MLP neurons of a small language model. Each row is named by its layer, matrix (up: input weights) and neuron, and shows model dimensions 192-447. Each number is 128 + 32 x the weight over its row's rms, rounded and kept within 0 to 255. Numbers have three digits each.
After each neuron's rows, "fires on" lists the tokens most often at its 100 highest values on Wikipedia text that the model never trained on. A number after a token or word is its count.

L2.up374:093131145138194122049136164165140110129144159183157175162212149159149120117117082137124139208104173169101130139170130071129185104177089091143062134047128074091126128121065168143124034166092156095113085166120065089194123163133119163110116115091138198132127127149132144162172076100147089122142114145126161130082173125083100108135150141183116106115143166120182086121135186105094084128111145117118175157121153116156138056104111169119156116132093123121097139112097172116121092093131171139121140096056048127134078162073150180130103140113060101180074071102115044158093130104143147175112131197148113144129211126148133105142110176148132120115086128144065103112164161106120129130116128133120210136177194129119127119111140104099115130110103132110088133110078193090153137104088178
fires on: "," 98

L3.up1707:113093103131121112038110143099146148080155126087164163113154147206121142174125133133088182125161153130150135145111186073118137091161082107107112159042111160131124091163070183155140061162110125184091115128191115107142109135103143172086102141080203117108065104154151093101095083178105116091136143110162149116212091116163134141117172151130127120092105123090161157181125120093175154113131131116119154149120122139121108156098112072176146126122075112119100091110130132148192112066161149131126129131088188151125129133130194181130079109093116180112127076110150141102108101090148095144108128187159140142071191108123154154159185145088156142085112113138105102123194091149110093080120181125075168124153163077070076103135115116120158092142109096137098118150107096068137122143062099
fires on: "\n" 50, "×" 10, " ×" 7, "-" 4

L2.up1240:113132139194181087052144077154118160091074150143134130157184145124161169095117123114090038150130214165127108104169153066102169089153081094174121134071150075122143107126097171133109031160144090026108096130163046125177157112169136181099101121093166144151151140104156104125158123137108124120119130145148159104117162133130134121114104113135110123131136143095176062090139145134138095148113108112140139142149136102152107085067128156107149071141113167158154113133135207111167132062176133144134133087110107127150096110094152166123054142065103119134113066086140077160077119090095156127109121175174153136124197140146153129176139144118116118110163126124107117109123142135132094127127126104105123117134199116097077124117131117099149099084131150156103183132111134137176173111108116
fires on: "," 69, ")" 13, "." 7, ";" 5

L2.up1761:112143148151137127036089129175085126113098105159108166166187188116139150100111102156155120147121193124088093128198101078124190136116090074210082167086145104139102202072066134134094139141154095125125054119173086102191122089133149120092092169069150197148115163178163179114230122125145079082117157128145134152105127111096135128097089113192106096100159156100112083133157152168175135129150174128105116134147128092153133115147124146095128089122121174101087109184114177108122081094158164164130116120102111121138074120107162130122098142111053147151089052129054062156084095124124157134100103164113133144098235117152130085157115150148160109078156108108083095131137097153153110162149194120122102092145130122095133135135153112137078155166144110086142073110120209056154164086165157
fires on: "," 63, "." 37

L3.up1595:129118100141191104101168176170129123087123138105154131133156104127166117088107141142084117052119129133064178157135083197099121142110101117143187196108096071096161076121118157108143097166108130114135160100098096141127188151120128151099139125173154178122132113145140139137090132135189087122188162054113115094173140121133124127162140079121112113143167217119170075106119188156143169112118172109152118154077148118162136105093080176133168133116150128155152134122165157150165089088160139106079128106082125166142158141098143198129206142134167108101128152100138180152136103107158124127109107089152091131073129128125128149159082094147138149102149172122107135106176118096168146177124167126155110076147167082120146101145126085093140170156128120126160151115137127113112130144098135
fires on: " |" 86, " 0" 4, " –" 4

L3.up396:104079074130189098155143180152116181126190160105140182132144148092126130071131124156125149066135117129121117183154099131135148114093092107169147194102050064197194086156134165061107117146075138115162129096135087111110168177107147113111126141163124218130095108163107104078107094142109157179160149045143119124159111114159133122166163099133098116118172182132112092111092147088145137180120173083122106148064134096157085124071084127102187159105168149113120109068121134115187081126141157133107173161104135163132133167101179168087208099158084139085104174132154179127130062106156123143137144067205103142094148169071112149155112076113165158126150164082122108069151097101124124189112200143159141091106144132128141101133146116116200116153106063130133097112161093124149172127120128
fires on: " |" 98

L3.up100:109107105208155122048119089153093157157081129080177175167173134113176123069140102100062101113120119142116179137158135071100157105137078107164153143093111100151106072100077167160120082115077140128117065116173100096173122108135119104193097127080150112112147209169148113122087172134106137114157149157148152114119164121102134127084167157130108115181159169125138098151126158145119121124107123098137145122127136110168142073139081148139176132131095140102074168126082133126215137108150127142132189081074136137175134144142169128093030145090144109103108083131118118192094099105177119178132133150079125175120165150129102152165074144154170160090115124120089171153113149153096129165136219148158162076152148122112158134166184120110120167109149118096133126186116111076176175141133140
fires on: "," 100

L2.up1023:125140111197137127042115144151118169120143126167184149173173118129136092101117112086153107128092168161092112118147082056066172138191022162170180144097116056140119150119137147141147043145096079071121098127159086055167137067119091166151110168117153170117119115121069130177146094147119112108137178134093129117138130107177122062122196087135103125129146186100139083096096153155126163161098162053119180137177115103100122093111145159059173130126134115114111112143126158082171097118142169153134167108128100111093116184116167118140087161175117146160136099092174059158151116139093149168138098194134130109147222126151135137116108124207121119107111148095148136199120150095136109167143165166185181135109219067187133129138175088108123121091123070131121129080117155172180109071142111
fires on: "," 40, " with" 26, " to" 9, " when" 6, " of" 5

L2.up845:085132136208121128049128128171088094118128161134122145221137189148176157096125119137137072127106217111107153119206106056142133082205090117197111116084081078171140121129062121152158056144119089084155095122160093078169129116106103127155115162053137142134116175091142119150188151158134169106153117139114140123109149155123079131076103129121071116095117192103167119105121145127101100097099133172103163142131139074162133077126130164130165135136085141110158116113114197121147082081131158155114160061122119136107106129102188147086077130092136143159087084101135120134083031133128159203108117177090134163173223125160123055171157170149125074124127084113086149149143150142134135153114167135114155120134153118146133076100167116111147153103076127131130089082109156137141168109132113
fires on: "," 95

L2.up1008:098111100047147125091146127164093195122200130146151141134136162185141118123080166113124174174182149146098098172104057113108102136117097134152095171085146098054161118192089172122133082166097089131183108134186096128144122128144186164066125122134147107107045096142142071157132123144153131096129096120127137134158135119123138167152132125140123121149132127114147122134092119139161133131109149142082178104125184125076118150062148149158128110094144147120111102155082130151154128115144130120169102088102185150152134115099125185182104148143069114091112161170115113128138114056140104122100217151144142138061130117085147155128148093118124117033159111137149128120140086136188120150123130074040087074136187115050143151127125140147105176110088118094096137128098111115059146124128097
fires on: "\n" 88, "-" 8